Part of a small language model's weights.
Size: 9 layers, width 192, 6 heads of 32, vocabulary 1024, 4.37M parameters.
Training: a variant of Muon for these matrices, 113M tokens.
MLP neurons of a small language model. Each row is named by its layer, matrix (down: output weights) and neuron, and shows model dimensions 0-95. Each number is 128 + 24 x the weight over its row's rms, rounded and kept within 0 to 255. Numbers have three digits each.
A block is one neuron, or neurons of one layer that tend to fire together. Before each block is what it responds to, as a language model described it from the Wikipedia text at the highest values.

Word-final inflectional suffixes. Final suffix pieces completing a split word, mostly adverb -ly after an adjective stem (typically, specifically) and plural -s (derailments, historians).
L3.down191:116120169101133116151108155113129132139153130153121162166110103132143117078127135110155140151084147137158139087117110114102120134143100197123145127159148121107131138151143141132083156158105116134105155164133076100130147114154156100106116171096141119168127177120112088104130155105158113141

Mid-word abbreviation pieces. Fragments inside a short word, chiefly abbreviation periods (Pop., No., pp., Mrs., Adm.), especially in table headers and citations, plus pieces like "en" in Genre and Venue.
L5.down259:132131098142150103112178128110109113097102161146174092137101100133090098091118139158097112114125139176142133102149137123142149149131136127147088106139145132088152143123122088136140161131102118117124128084138112091112156134153144107159107072086121147112113106149110094107090165137101132086
L5.down271:126152146091119099160158167119122104155129139164117140091128135119137130127110141146143169097111139227134121131155143146153112165104125126067130102102123165088120093129140158092124149092132110162152112161131119159118102116087145109127123142171128137171126123077119130157123167145114108134
L5.down459:080146138158160100183167167126132100084143122123083119084134125123137090190119124119140096138130135105144128130117118153128116143111141112128138202125074074137132131118168097138127139127135094112105145147139130097132111125138092133140109137179156089101119095136104098108148138125136121098
L5.down495:109131104121148084146131114090114160125121119095164082195105122120124113135113157116117113150139116109138139163127089121175106159122119137133170117168155152126158122090168151119136131113126151138092154078137131109113115166143146151072109103073134135125132110148117099128129121132134168078
L5.down521:103116131132160132139115121155098116079109102174136111149122172088099162174078143148153114139131146125093130112136155114129172131093149104124137136139135142153112120102115133124128149126091102152119161112153128138148128124146155146136090145123093113111129112124136131103123159169087084059
L5.down537:110099119094124128100145134086116115067129074159141169115126116102133102126093135132130155116135120140094152131152106122119142123110134143161137165092107119106160125138145097104118131100124114128115137139125105129103119135102109146169096134112120099105130134143152107102124090152096131154
L5.down652:134154107137145115132089138125154106148132145112125109131121169110135129109108141129101115179136126106126108132115134094095086101149154164145156135080140126081159137110170104121115132083143106124098150127120105148104142153116139136095109112079162096072119102150126108178142126158159129186
L5.down760:109152131163123167099132085151125154139124159154136137147107098129129167114142120078148038171150121167152144081089113159092129110100147104155082085107113127084106134133134119106187095140107146131148102136109103134140128103104128135142150117126168134176173090144136097133142113109121089135

Abbreviation periods after initials. Periods after a single capital letter or short abbreviation, mostly personal initials and St., as in W. W. Clements, J. F. Gmelin, St. John's; weaker on www., vs., and mid-word pieces such as M-ass-achusetts.
L3.down317:151132110126147113130155137114164130110106135112129130098100149071134139159141129142131139147122110139162098161115145118135148108134150128137106170098100147138177137130150126098140149142122127157138113083103150142114088161106088176082151179131158103143092084122115151142143150140138170141

Word continuation after "the". Mid-word pieces finishing a split word, often right after "the" (the b|and, the n|ation, al|bum, 11|th), plus "new" in "the new".
L5.down133:106152139159131129132152175195137144124130116121137129114120140155127123104105166094112179135102104143156172109125105109171157134160143125084150125116126133119165135122114092110110134140147133151145138127165106139094149153122132153101114143155168127139139128153105164082105169129119158109
L5.down257:110084141135124143121169156143068143106107104130171064094140172131127154128095156123125142122140128158166113029163141091159109120102133108111162132149151093120143101078115095183142103097158134158138120156102157089122125138130134156097104144109136087118085141119171101082114154119121152122
L5.down311:148139157134135105125137152159114128160100154160124156121106141136101128103110148112145102112146121159152144105137121126117139096150132140140112134155157175104140131103122149156087136114126107085127137141062085146141111098172163122117125126090132138147097167113108059170103142150134141105
L5.down316:158123138122130144117145116128138139176103160102146143144156120160119123067141135130146156112155157098126142104099076146133126095122174149090106110107123140119170129120124151137127153116094168140147130156135131096114136130133124126147161155102205147155115130120105139167126116112120149145
L5.down455:128120136121090087113153077160160155133101124153123107152142152128154090131131167133129153108114124109115104153122107091150140080124140128117097127171125147127139148132156144118121097143138122135128081123088114150143075135154088125133101137138133120114167093112096108151124124140090134177
L5.down463:140122118120152134157131131078116120125147190149121118077153118095150150095104130134130152156096137139101153133113127130142060091176127122174175106108146110137115142132134126130149095135093170098160123079126089159133123138148126143104158160135120096176140148144130168138116115160188126131
L5.down661:116128097103154124155166121158160140122158136131135118127105120106173114126133112155128140105118090118109086107093093163157158138099130142161131127153143161153090030098160119115141116141110133139097114119141133116140115152115127130206119140121139102165099090118134119124134132127147142120
L5.down736:129135118120113135135142112123119106118122126145119123167084063109093143122152118127134096113114139132104125141153146151143138130118142119176081108122116138192137112128162148120132165167132150121125142182143117099102121145113124125147128152115120152131168085068109090132136160092112132128

Mid-word fragments. Inner or final pieces of words split into several tokens, like os in hospital, ly in officially, typically, and on in Honours.
L5.down73:121164091140127121178126120170125176110096136107125151126120151118128114122080136094115147113109114103145127097128122171164143146090170111138126136105091131097125149157159134136144122146153104110141133078133079171106097145102107123131115125133119111178119139131133082117109153111116115145
L5.down165:134116102141097137132114132105104153172103147120141131125120132135134181158129081117080130122111150145152085122126144107097115131150153133130095117121125142142126072117129126129128141131125158148165095126122130138138156071169124137119155045140086136157164122137132127108137102089111154110
L5.down226:146119163124165142179172158123154135123117143097147132081105119123110106082142184133156122150131127117140134146148127128100164067135089095103192146157131119156141155124136115130143144099146137130148102098112145153109082117153120132118118115109092131158111115124161111093136114152133164118
L5.down251:111123086124117118136105174169139179095141131103092104123108127115124176131142121112130134145138113110167113095068114133106147120133166169122110150150155182125109114148136114102125102161116136119148116099137174126132135128099150134101094087151143096151155106143144137130126120154082140113
L5.down294:106123135112131116143089122158136116127153132133128142136151120116122150080165101129153161163105123149121125137152106174173141162114108133121124122113136136117133123140135149092093119146162100134162107133147130175104179151157172096123154148146138138124128095091157091102125161092145086163
L5.down313:146118126135151143130183121135118137160099076157121162083083126100106122118152130158091123102163177135131092112170119127126116104108178146139130141142137137135121114112133101159148115148117191118124070146090137134131144132093107144151179166147129105130146145096144121120132166093146099132
L5.down675:110157126141163160111175115131125101139110149144092154169089142142135123103143122147159106108168097127135164115182145126109121155170103150095096152147154121109122065138130133093124118113152130102123110118138160117119142089171150114144149142087138157123147144142146136149117130119094142152
L5.down697:118150099156149118090124129135100142086149145191137137114124098140149129122125116135058116139070127117123119121140134118111163144124128124128131113144132115126114162142135123134142156110144148122160073149229127149146135120124136162111110117126114158146121115098120126111069102120134161132

Adjective word endings. Final word-pieces that complete a split adjective or modifier before a noun, such as str-ong, ear-ly, g-reat, lar-ge, Brit-ish, and also whole-word first.
L6.down15:136104115108143074160155084139143139126088169150123141141133132144090097117112145128131156126131148132176188125128093140150145081138138121116146149111139127108119175113127128105147149118112116180103124083128141116119152147119100116098077121139106120145148054115160102135112128144133105143
L6.down27:137149138151186131128126087117192093136143136133123167124084131128128095125149101126109128104105107126122130153133129128136165082138109116107170122120139096135123069121105119144109105113121113115110083155155136155085100166163145116181097114112139094115105119124127114133096131102105113154
L6.down232:131110154132119089120152144124126136147149125141112126135093141137095125147166109196132097139137115170128113125119140102126070096149057118136153078118120123108150163152101104156120157107132193113115105129125145150130138117115103129113126156142141124147192084113110118139114094129139128194
L6.down301:100142088116131144128119160153122173162167135135102139110097106065127125147156090105126131111164121131107164091087166107147116068111116139102083143137148134191143107112168101152137118111131155119142096135160126130122141109152149141112102142106145114161141108095111109121172164114135148087
L6.down659:145114137123170088154155148135145121138119161101109137093121163125118133129151099106164162125101087131168143164110121129117149083153127114109087122140139114108095132136127133160117096122159124127137096133128093165130165148126071131134155133117141146170170146151159130085125122127138123140
L6.down661:166107150097139112143105130117128118107117134136093135146085130116077132154148156101127110129155147143147116138122171161124117126153095134138164135119120103128122192114127137114147162175134136119108111122133099127072108135128137127113111164129095141172128129151146167086168127148138147123
L6.down664:112092144094107128102128138116114171150107122111126117061157131130135156161100098136138114113086108177178164131114094150119147109097177135111096103138110119098134163121141135123113103110131147115133155093140161125092137118151088128141145145097105122128137121158106114107121160153127136174
L6.down727:120134091143165102139119093176098144107132158134101142081131126137160157109139131117112187138088146099104102096124120170124114108114119152153114103114139112137129090152127099142153176128146111124145101141123102116150123141090139187113127145132128121154156100126099097152165090086112147196

Token right after numbers. Unit or suffix tokens directly following a digit, such as the minute mark in 44' and 13h 12', m in 6 m, A in 1977-048A, O in 2OT.
L3.down143:155112111119104150135101137107146131098099132129148138106181118102075092128095131118146165119116150144118144128079165134136144113090096066122137149102099141095102116146145145115127125091147113132079135084147104120161144086181141108131155134136165118154117104172109126165115155122110174128

Mid-word subword fragments. Fires on word pieces that start or continue a word split into several tokens, such as pr in primary/prone/printing, il in Built/until, and uc in cruciate.
L5.down181:126119142155142095116133138125120121111145148132165085103096140181104101144150152096168093119146128135154114108106157096121144161145179123132095146106087102155131116115131116125133107122168149146082162097130158124158111098128101131161164092124174174161123132118144151133174120098160134133
L5.down214:144121103097147189107153097162128117099096100162113113135160076161152138152146159150134120140098126128191110112104116142166113077133122143118181135139111135121155097121114108165111103161119176095114138105134105122182132120129132127089078140104145128132128119139147122158166088145146143132
L5.down262:102113166122140120143068150085170145160150128098147118131175136124091125140104082090124108114123099148142160138116116084141146121184164118122131145111141153133157140132109129149135102176107117134135127125105165120108122147107137123135106137130165097146117201157098145161118130166181172155
L5.down315:136149150124186113122101144140137137153126149085147162123151159127087146136091094120166095129135146131109083071146132140143115129127099128098155170158124105112150138097090131134132146123116128163110151138129136150109131181104109123141160138097184157131107153106167147149142126141108135149
L5.down436:122152158133134135125129160161138116139146149143163131109117081177109142111141139124124108136158115107143162138140115085133106128063128101143144105154154105113163101154178148137184118117115118130113169105132168111134105132161103152115155180143113150151140090113120113113072099148108181098
L5.down487:149096105134126138119102143083124137113142116132120097094169092138159132131145096132150110115144101164111077105103208130088113122120140107154130112130123082116086117176123124103107158106160130106135128120104125118116178129173139167120129178132166109134151141134124150125136103108108139148
L5.down574:129148161129163134091079097122113155119144147183100140140083119160131095149159093137132101123145145114152075126097151162135163130105131138128126171149092129097122130071167143102140139119137139185138103187156143097124145153114154168137151110124183124097117100098133172151153153100114108175
L5.down703:146161129130089128093131149156128076123136155120133086085149119135097145113111117142168133080118094112091113078147139091130108118109150119118106172147129112138096107172132126117135109088084084093131096122134111121084094130157183132138155132127183122130155096114101134159117140124150152109

Word fragment after split-off initial vowel. Second piece of a word split after a lone first letter, mostly "a" or "A", as in a|mong, a|mount, a|uthor, A|frica, O|live.
L5.down38:123126093104150093128150134088150099166129157117114100105119117109169135190133090125122144085137150107114118128120114154136147110115114086129120156142134128133143125103121105115113115111126150144080114114145155143085124127160120138136167181150143120128136174152185168144130138143155094141
L5.down110:137135163100168084127132094148132142116128147142113157114086125164122137149087148154150157126154148157124148118082089124172090076118135142153113115127116121101142140139143140132142128103112130117170100117159066122129124134096134136154192148141102100106161159093096150148131124100151157111
L5.down115:126145087113125119108132123102130143164125140146068144128115067109098179136155115131143088137187120120093105129152146168152135112133136144139135095145144118114133122098132189139152088150181170112147173107120127101162137125126118130126099161135134115144136130170149142137163163085121113130
L5.down220:163120147148127109131103139156134116152101109115130114146096142093110110151130133130098146080167131112111093117124113158164116098133142123128159104129170129125131132108109160163136184113126134123137133104116149111157144129156152135120121151112122172140173163142147155145122130145164156160
L5.down390:120101108147102118135152135152164146109105150118119072121122116103151121138100168170128120141148145098165148168165118083136130157165142114140157149126110165133165154125150126115158147094125158124140127133147125109136123081132165124116125156081119108135154145104096137107116124173126151141
L5.down441:107140160181119122153134120170133136101116092134103158150134160108106087145128157148097122123120091089136121102093095133162121107118116130122136152124083106154171147119113107130144146093146105109125085140189124133133163167106142088115137132135113154109128159125151124127122123147158120109
L5.down508:076135152120167140146112152085135165138102128086130120119086162137137169122123136143168102146188120115122124131119100149111124141150140127143125118105141089123152116108137177144134140158094152104094128150093113088162133131096110158140130068127133156155146126150125137104125148140138129161
L5.down735:065104107131091154114136114148181125126114118151105142116111147151078137173125166161182159129146172152106160099135133136126105092112139084155130170134124165133166125148154120166162098109136148114162145152132138132120122109136158156098130124100104135110170138121079103117148121174123102113

Infobox field tokens. Tokens inside Wikipedia infobox and table lines: label word endings like Sum-mer (DST) and Popul-ation, colons after field names such as Website:, and digits in values like UTC+1 or 4:57.
L3.down322:146097115149107121163146131113119097124113143132113106126142091142120138143178072134126150125135144135172109157137130094123127131137153121145109149111138118118153108119157114120138135089162129100129115095137109129177143175129144128108162134181144112168135133126137098158083138157116111168

Second word-piece after capital A. Second sub-word piece of a word split after a short first piece, most often capital A, as in A-d-ult, A-d-ministration, A-cc-ord, De-f-enses.
L3.down100:136130099154151137142140154133117155075136126172116121136156101096093114144107111122156140126134120133141110121153151152160126127135134112126146185144128133129108111099133104123173163119140114150103113178109091165109139109106077070104131121066121087098132173130098154099170139158139128136

Predictable mid-word fragments. Short word pieces inside highly predictable words or formulaic infobox and census text, such as f of "ft" after metres, ec in "Species", st in "Kyrgyzstan", w of "www", and "were" in census sentences.
L6.down8:145152107142118168134136109149147110111112139108114160109137123110096113113041128134136063119118128101126128077133156104103116186131119162086119179115149110120143127101139120110140132126138114145149123144162115101149111146175086142143126122123135133091143131126134089129141158117138135138
L6.down47:150142135184125118104134158134130121137129126144086157140097145097085169124085120117109150113103117139147146081106169113125102086125152124110112115148101099150144143140106112102129126136137116105160106174139117148113133150050130127138140116119146087091087096116098104127117070108143156132
L6.down234:113107133145153141092150081145148170116120096092129131194118106121148120129117105110148118159170098141165122135083115119193099149106153111148134137102108142109103106145126142134148184122118120119095138114154149092176140126128109159120150085089149095171114120077173118132082093093179184111
L6.down307:146111113122101130121106110136104138105153131148119154127121120132116155159116137124105084123112163113125119142132131155096127190108139137099137128118182076193110122165146151101094146115139140165128110111126171149135128147167166146115165138127172143172134121147120109164141118156125133163
L6.down323:178148144143133129090211141121160117160145144108120130169120137170168134127138120118115137121141122164127129123137101178127149144172137127116133129171129121152145128141149175151145110136167087168159184117129154173138142147134127138155137190154150159088136173141073137118123118131127097127
L6.down356:127137158123124157121142138146125160173110179107153085140137131123142168132117143127148130102143134101137144116135133117135088129100150141144116078123118088145132114135138141132110079116115136154131109144091130095151130162177165174138135166112144152078150117076099105141155140112128100162
L6.down412:104189170125097077132159127130099100104130168147184138118135129163118115129099160153147123141145159139115127098134112155191115145084147154121129131145151121161138152100121098143091164120131121079133144116121109135101105154134126175093109100102100088108121158141134150123148171153094107165
L6.down612:118141116114122107103155156155162144158127164129166106170126122116136163102121094102094098141136172183106152124134084104128146098117091129118163146157145150126126131108154103125134144139144143150140133163140153124101119164130135110149091158128117150140149111131096123130102103194156122138

Infobox field-name fragments. Word-start or mid-word pieces of standard Wikipedia field or heading words after "- " or "|", such as Genus, Postal code, Owner, Result.
L6.down3:131132133116108125117123133138126140135133118162100122130156117137162112141140164116167145167095082123110130127147158099096128091200157100134166131112116137138165169117129130099139134116162085114092149085161102174172129107126135114131148145126125103150132178111101129151108152107146116145
L6.down54:159146057187153151116100177114103136126121112142105142096125137114155131165124165121130134100111135109157107080114155137112108133105120121179173140097124125107115130111157158151156108150137100139132121138115106133124116122120087157128099111130127117133116124113149161174107135116151121098
L6.down134:097095147111145153123140100160164132155128131118106112129144123136098119138126128138119118150148117162101116148108155109143164090126121147122119135112093139110120143164161078140146127127150170108148107141099121096087095175158175115189133087100132134122133085142152143149108141108125112107
L6.down212:122126135096142105122127117096131096123134161122126130146138118144099137143129142122137145097170113124111132085105135126092110132131157148162135106093127147111195139130140142110181126133105164109130105124166111100125145081090194109123177114149137123122113099128088178148139100114113103157
L6.down414:146098123163083107126116158146118096149155135121130085130149145104176139105105089107150089138104163104129145106105144125150093147081147123146108103146126149129113083131124102158121145132177121130093135122164163133105127110127126109110156141130139139128119104150092150098123166139104132127
L6.down440:119104114129126107117085113086111108143123120149107164135085142167098071141166136138120132135179146184102124142150167106157095146140127127113167104101130134106164101102157117117123188115145140096121115094146101099097094136118114129139183149144135077141144183164131148139102160144138073139
L6.down476:099150169101108153098172096163107132135146134161172126101119187105133155143147112147151090136137135118111127146125105126143146149111148091130128136156115181096103157143104090141095162159147127113112189137116150137082121112133153117142107106112138126129164169139073130118098153098087109156
L6.down515:126143102113136136118144134150104120138145110077127095123132104147106138164143118136082138166121136138123128145130081131081146138141106137114160106152152090168145106123086155129155119148135094152093104134109118105110092126125134123109153140141099087148167092135126136126124076157115131100

Infobox and census data cues. Colons after infobox field names (Density:, FIPS code:, Length:) and was/were/of in census statistics, plus mid-word pieces like sim-il-ar, sign-ific-ant.
L5.down45:115110096138139162127127096142165176091116130113086113160151156145105107135131128124107124115084102182126124138101104120201120126123105136106097111123114137133124091132124147158119110126103177099130111143161151152114139131092116134103104163160174113107174095100171135070174129088166134115
L5.down159:141137146157149196086084117148117073177135153141101112102131143131144100136122148112162155136095106148161146156149115147137086106143098147136142155123084110121174102132121162117139096140149109145130089112122114160123124151180096106145149141106125152113122108160098135116130126116172172165
L5.down270:109100113119115112131160114109102102125136124117115118119066080120088127144133120156160124154120144112136136139094138110117121143088169122095132149145140085140142124121135136164134139129129145151153103081092159131115169126130143123087141129117116084227123152189086154124108115089108139159
L5.down413:107155156113135149112107140136132124148111164124122089183153163151108159097102112145120171085122171152095121117136145140138120155135115131142166137133153115137161110116140115131138147138083143145177112137121103128133113139149133101116183149123178129138110133095122129111060174161094136071
L5.down547:159107160120125140160185161133086113147119141110155158126109117135177111156126115092107129132104128126092152146103131137170122146156119113176134146125116149160134099091067136153093113146148120124113133113170156161146143108116118152098117129147141155135141129135162135152145119129080142128
L5.down677:133148126115104092135170124129124146165138170108126120139150134118094096159129111122130128115119167176155122110141114130140132128160074097113161135140117118148117146122101140102130133133135114121146127101051205118135098099141183070118142121160171098155121122102102112158088166182135116117
L5.down699:131126149173140157128091200098093147126125107166122094161142109139168139129083136113118143127136141128143134109119150154100115133138136142123138160133139085156134136099147157130113155103146110105117102155104142112119120137184149118139120130104179150115135130174096118116148143170154146157
L5.down756:153123136158119118146150200104164132100111106142116100170165133169074131077146123120156096114174131118120135112133148126126156144089139168133100127139158100139104118147112158148124115137157129125110100113139079184150140130151117118092151084066168168139066167114108097078134084124127122138